Weights of a small transformer language model.
Size: 8 layers, 9 heads of 32 (3 for keys and values), vocabulary 878.
Architecture: RMSNorm before each block, rotary positions, no biases in attention or MLP, untied embeddings.
Training: a variant of Adam for these matrices, 160M tokens, 9766 steps.
MLP neurons of a small language model. Each row is named by its layer, matrix (down: output weights) and neuron, and shows model dimensions 16-111. Each number is 128 + 24 x the weight over its row's rms, rounded and kept within 0 to 255. Numbers have three digits each. A neuron's up and down rows have the sign that makes its largest values positive.
A block is one neuron, or neurons of one layer that tend to fire together. After each block is what it responds to, as a language model described it from the Wikipedia text at the highest values.

L2.down68:152115115111089131086151140097117165131118124112099098131134121141124104110142132110162138118117116135130124147123140134133137123140134170134172163092153157149164137155123096107163118127151123078136101113118132147141122098096069140144117136146114152173159164141111106122107174084126118125
L2.down298:120066090128103162140144131157124168150096119118066116129124109136112101139140142086164127126144106132135127138134136105144095108118113134104144112093140126150119126168106124090099129162165149133161102089142120120168100138120127165184134148115121122136137111102120141098112130100132117143
L2.down369:109036123150113138143124145115113120158105121120118128166146111115123115149115105102149162108114135154111118157127098112158180158115118103149141142114121113125131148150112106140136167142106135138133115125144111116105123134107124116153100123120136119134107119130111144103127135122113086114
L2.down405:125068127151134148178139168137113105166149140088133148129162150092129132138117130121138124137113136108096175139145131070163093142091114122144108141141120095136076125115153127106128104122107154106122053125189136169107136142137122123180140120125151118099150149130097148106127155118106094148
Phrase-start function words. Mainly "he" completing a split "the" after a quote or parenthesis, "The" starting a sentence, "at" before places or ages, and "==" closing wiki headings.

L2.down89:136047138126155107123111150107133152133122124099132107102153102092111124127140138116116098159132106137051119102147084111150119144113148094138138137149147165102103120136118117115158082112111161075132149183111137104130161102119127082060134097114129126113147125119055111148139136148135154142
L2.down162:166154140170109204142109129128149182125137146108150121104125063151135125117145125154138118143114126139158104137152135138094126103151182146116136160102173098156128106113114121133136137139128131155122118104150113091111164111126181132086123068083127166148123111131129126115103149082091114115
L2.down229:117139114085125138141093114137126082132150125122149094177114154094118155112127087147145153131120140122107148085115125115170111119147115155124153109138156106094124147145146192143153149094109113177121128104121116139129116122139139148100133181122158145144105124133120079138174131136097127151
L2.down403:138141091135131115102132117134098163145078133134116091099138153148154103140138136123120155135090097138105137130128111143087096134134131175090141134170096132147116151152141162151120104131147103120124179114065146089126164121084146146119094052137158112112118148115127114093121108138121117128
Word-internal subword pieces. Middle fragments of words split into pieces, strongest for ent after ev (eventually, event), also st in against, t in retail, ar in separate.

L3.down60:164161117102139135099104123122090126116101134090147109165134120135145138159172090109142140121105143111116128154132172119106163099069143146112128170138138135131131129127145081115120167163115111153135147109104154142113103129125118166125131088111109108103136108130133106117113106124162092146
L3.down175:105189141124153149119160159172116079122111142155165119114109134147125126142169112079115152114132183149128115120162154140135161132162135115146186121132105106141137120136135153112112136201146100102138164149105154111099133131157155121106118122111114120152183125148126095108129110089125084118
L3.down462:127117104125112131181130155115139138121129132151169096146128138111114141103141125130169132147133112106108137127114125098139135145144112132149130154130127138095134115124133104083174115137133104129115142123110180148125125140146135108131122179110126119152130179095147110133077083115138131150
L3.down505:128093131178121111165169097138104124155161172128106126129112105108130104081122103149133166132145127119104105103086099040122126156136158140125088121142158158117127134157132146150148128125134081151115089107157126111149152092135140111162143140109127142129149134122095135163160130168153091115
Mid-word common-word fragments. Inner word pieces of common words split after a short prefix, especially fer in reference/refer, ill/ould after w (will, would), es in besides/sometimes.

L4.down242:130143151126151116155106152153122107110126092168113168136144149125130140118085099146111097132116124084084122131142115106129095136131114134098130124112179119173142100129121160151188162151179146116098144113143120116134128131077122152137120174112169096135100120132088151133136110109150160120
Mid-word subword fragments. Short word pieces inside a split word, often names or tables: the u in Jan-u-ary, ir in Vladim-ir, our in y-our, ess in Al-ess-andria; sometimes opening quote marks.

L2.down6:156096114130066122138144161082116114129129168126139130138122112117136090072120132128105162133123178106120162156119124145142119117157116157111145190149107136107115115083124135105137138152132143122114186153151129158111144121111093148086114110143109097097106167132152197126097124146146098138
L2.down67:143108087138115156125107137146111119169172144090097089150123084118126114156142110101111158129154086141128069110122138111118127159132133102143142167130150122104174135133127131109156145113108144158143129122100101089134138100121091137079122105111168113150135117108108151110093057144153113119
L2.down166:108143136117085133141116137112133139134118128093134112136083118121141101158111185138115152100159087118141116138130165131122166161144125124114156135143152092170130138112145093107137165100126157134150129141153126130169140092110140116149102133137138131108114122122137137093076130114143115141
L2.down406:099132150104124110142146119070104137149116130102160120089128114160161096154124140120081154113140134110173075120119117123132164118120105116116103128100100129165107112147141125135162143117161099162111149153166117134100103111106114119120127157122125138110098162176142134120161091102145125144
Mid-word subword fragments. Middle pieces of words split into several subword tokens, strongest on up in Cup (Gold Cup, Irish Cup), plus k in Brokenhead and Burkina, ild in Builder.

L2.down158:128133113157146096116094153126158152137125137133116110177145153139113102139137160123106136123152114150105098149173124158117149136095129105069110121138108135141101114100128082118127108110144106100149132093099094165121106104102137129082125146089132125114141123115138153099136172116146137155
L2.down280:150127104098088135145136118090136163144135131126155133159067131136122109090123195148117143146165109119120107139126131104156157162143107137125136141116162135092129135123127115146136090153162139106116120116127140095150177112137124116061145067147144137104154113128114104088127128104127127164
L2.down375:096163177114156119147162127184124145104095122115165092136123115124131076102144123116096093136097117144134104106112107137118134142120170124181083153145107128183090127142097181142111096131174141132108081117054126146139140124131168104126117145087179129079150141098108108144136131102133114144
L2.down412:109117140143190113104127135143165104121089095155157125129102107118097100147133156172156125134100150124085157138130124072146105132139105167123110136146191110145123125152125170157137114141154083125106137118162116168129139124149136145122113090088121098134090140141092173137102150135136143130
Second piece of split words. Short second-piece fragments inside words broken after a first piece of one or two letters, such as r+ed+uced, pr+ed+icted, J+ap+an, F+eb+ruary.

L3.down56:134120144127163134114164146102125090121139145120129165150134077118134114160126086104076077130124115109152168115156160134139161121114145124118145129143078108162133129169155133188126121152115145151132110068122136133146098133155203104153134094104063125143135081114117139137140119171127145083
L3.down147:116118132134107134134141127183161106129088086124120130125165120100102096143148137067123138144160092195090100120155109123094160126151084112100148160066102110125107157144087113151117108138135136158087115085121143124113099071135054136113173116154096185138142124137164128125150158130063165133
L3.down289:119131159114079145095167138161154136109100080121123118130142138172125132148159113123141109120130081115112123178113166122126098119161117142120119119122114157126131099092147111132110109150150105108130132140125109177148090123109144119153102123112132147079146109137140167141147128144129103126
L3.down377:141141111119116103111102136133130139091119156108103124159071165123126141128093162091092147135144125106154155168120161140104169142128088147105140158139163111153115149122153151121128126148124121173125111150117113178113078130129126137107173136127127131115145172117088097152155106102143147160
Mid-word continuation pieces. Word-internal fragments following a short split-off prefix, strongest on "up" in C-up (World Cup, Gold Cup, Cupa), also sil-ver, leng-th, Con-st.

L3.down18:133137135164138128154149108136174129095132161082126151128149151123160128157136133176122124168095136109101135158114139115138164157124115141194109093098120128103136139160105089089157120154154138125131138100148116107109163152120134146147136106087162170103174127129127160139102136123125148145
L3.down137:092107131146093111159118149177127109136110104151116144137104145114134151104136134126176165118146092122099144144133093166129145147130113167129141092106105153137123114092137111094107132155141136152159141150127143131160100119127130121117081099105120134129152177126125147124125153092169113133
L3.down143:097111139143100130105173142153123113116156148114151116188113110133123109153141126132143122190104102124139112216155154148125130132129126131170133137112190149127141147141113106128133128132133123123169171098122158119112125139139135148118134125123153163168120128164092079094110126139158112160
L3.down174:114144145111111148121104132123095125135120143135124135141140121157158092134164074101143076133141145164130112134096099167145149122134111129152122149099106141140117145089142146166162120140151123126126135136150199106082184145121103171118105117141156126098146152145121115147109153131138123134
Year-final digits. The last digit piece of a four-digit year in dates and season ranges, e.g. 20|24, 199|4–95, March 20|22; also closing quotation marks.

L3.down83:153129098135164130108088147135110129188108094099133103137138121125100158129099165121067139122089144128126145125082124188112141149098095107109145134090122130136133142095149151131129171126118165146134092111144144132135114110079099145138089117104151127115153154132129145127113157121154111137
L3.down266:104112144087151125148123137134116118162133129119138094111112148159149100114111163122132110118108183138127096144143107077142122124149144141136137179136102149179146128128129101114127108167135099113157139082135173140126145143137143110129116106126149102119137154101126124149151175134111142062
L3.down361:115135124108119103149140151101162088177139149167131126061123116116119151105119154151149204169133133138162130129128138134091099132139121140132148159101124164078139119122141151129143144110128145129129124163138158122129144148106107137133123146168073132110081130118148148127073152144152154128
L3.down394:122116132113146127104074085150123118112146125106149100131113137138110084168112153094107146109106153140154092157109112123115120152172120133127089129115162099124133126128136128155106127116126108125126115116099130150151177113140081128151130115102151119125118142138147219077119144111084087114
Mid-word fragments, month names. Word-piece tokens in the middle of a split word, strongest on the "eb" of February in dates; also Jan, Jun, Fran, en, ear.

L2.down172:130165143109061152140110145084133119134123131151130088116133183133148144183142120156127124127131131169185155116130185125114134088162121160113129106099155123127123107086144164118144138160147118111145079146120099172115123143131110107146095114123120103085072148140080116134126125096154101163
L2.down305:163167147157091171095142141108075128117082140115076114151098089138119092143154143105141148077162124150118120139155105176122141128144103130130119124133139143113136135088136126151176145119123100117131144116151139155152130102117088117151116175154085121129098127138117135154161119098181099147
L2.down377:141136158156145107163146114079141088157158138087118156153093129162142127109097100092146143128159118165088127144103152147137098083151122176098096103146136165149098148148108120159113127124128123156135137158109128172103104135092127136141117080129114088102124137086143137122181117071146161183
L2.down422:141188114117119119091129118123126142145162140115096119169132124144089112140125155130162157139136103186156192158127147126129105103159153183110114127135143124131152098133144124128149135091147118150116106135136112152139109116083122151093080106145104129104145123157091135104145102098131110156
Mid-word completion pieces. Word-piece tokens that finish or continue a common word split oddly after a short start, such as Stre-et, lang-u-age, l-ion, h-ome.

L3.down43:139136118153131122126101115099186094138113169153139092093113154157109103108100120172106128126109141137116132164147141105136112083143124149122126089120124124116188121138088150122153104119125115113089107184169138106133148125110149146147143160153146117104134112182157121162120117124135133095
L3.down103:135136125154161150151115137159099129159095122134118167116105140115112126111125132152162134101151123110090107153133125122127136148121137142206127124137118144137122135143173110108130183101100128159096125148150092175091135119140133154089183118121119190119099100110117111129117149133087158156
L3.down121:102111120122147165132161143156104146128122080101127134162085117127120126120121145117146135139150128147198167120166135089094070143097137149132123116121129109137153134120111059124151124104155125175148143134118138145117130171093111091127133168149155099071146148107111129086112134117154108117
L3.down476:083132142110143105153126136125132146140123123157139090188120097118096092162142144120125099141100156136154133197134146103150157136093157122171127093106169131157154113148121109128147125150107105117118107120115114119164114115152095119113142125142121139110111122168105128110130131127162130104
Mid-word continuation pieces. Word-piece tokens continuing a word after a short consonant-ending start, especially and in Br-and or rebr-and, also gallbl-ad-der, l-ik-e, bl-ack.

L4.down483:115152138169150128170091147167082116117130185092145146142142128133170153151124155143130114126132105092159158167128109102115170140167123148179092124112119123134113122138146084137143127129114132143114092160136124114123119112160119115171130109127174156124146120141137135100129145112144094125
Year final digits. Last digit or digits of a four-digit year after "in", as in 197-9, 20-18; also word-initial "m" pieces such as members, majority, mice.

L4.down425:150095156172091148172120144126146174114102119118104152098187119122117128115158167156111032106160102125173136120147121161109135166130118112148156120163139085133112097139147141121129124136189137135118130139127136162141138126126118138117133152114146099125134150141129109130129109155150156125
Word-ending pieces in tables. Final subword piece that completes a split word, mostly in table headers, infobox labels and section headings, e.g. G-old, Sil-ver, Recept-ion, Occup-ation.

L4.down372:184118107168165125135142103129125108156158120098135130098108146094164116117103121152098122168178098114113150129128154115145119136139080114139118125150133115074150123154137118156100119142113131096113171097104137120108157100101100138098132139136105137132138145142071110133126130135105151091
Mid-word vowel-nucleus pieces. Word-piece tokens right after an initial consonant fragment, completing a split word, such as ap in rape/shape, and in land, ing in Kingdom.

L4.down411:123116137125137165102106109137088115137149142111099126118134108140164148090110091110134110090148114102112122101130119113139112164113111111172143163146114129122098125166103100139106131148148096091113156143110140119113144177170159155123140125121126124136128119161118073124108156066133155161
"fer" in refer. The "fer" piece in refer/reference/referred, and more weakly " one" (one of, no one), " that", and pieces of however, way, whether.

L3.down25:092130109083108137116113127113086081119187160161142160151149142149107133111108173099151118149104146116123106097148168125120127137163116083102160121150122129153124111144140093098155128164121138115127113163134145144120180098086090122087127146152091145101149140091094146132106153115113111120
L3.down273:181144115089134158099123112159091118148138129105120161148109117122080159117112115188142122132129106136100098158148114088128132133096128084142151100116119099091121113144141122105131126076110103127110102118142140113167107129126148133131106147134114127100111120129120135128142179102111103147
L3.down351:111114106104082175141116139105101121114135111096105158133116126163151112162173138106143130090108131125126134141143090072128081139142171132149173154088150152171098141143097061143148085153147120130114129128147108144115113138113100136081109089116129085135093115103138151120121107152141150122
L3.down485:086115103168138092126119120145142117134109139110165107166116125143139077119134120150177151130164135126146131103129128139119122141111169120124126157120127133068150134153124105127091113132122140108155098146135143104090127150135097140155108146165155167141145119106120142098110172145081104158
Venue "at" and word fragments. Mostly " at" before a venue or institution (game at Oakland, coach at, played at), plus mid-word pieces such as Euro-pe-an, Fran-ce, Icel-and.

L2.down213:108136134139116136156106136170117135098114159094137134132092099100134140147096059155080101154140128095128155150129083115141118087150116124162126118075111111142106126127122077131154094159127105143096114095139165139156157134163125174090138116090155144128153149138138135132097136085129136178
L2.down296:088127157134157130164170164138147123135142133130124155160127145116120119124097134144105148188149115174127115154141114110134078112103124147108140132121134145162132133156112135150154141161133145110132166129130129137130116148109097101068126130129110117136148089100082143152149118158132102123
L2.down314:144093159101135148081115143115143110136143158116152160162098121119096124118142106132094146132142169141122143159133142152105157093131120125151129098102144115124154114104138175106137164129131143089143135144097103123080107100171087094127131121116145135095067152080110152142125144114112149147
L2.down432:107104130105154143107119134122133094123150128168091209114143140106131128128114131163161104143119135118146131147088151110140157123137110155119140138113125163135186129102143178141097113209142137143109163114181149131105145148155142111106144164159084132188128140157127105102132102091143187095
Word and year completions. Second token that completes a split word or year, such as 2020 census, 1999, Super League, State, immunoglobulin superfamily.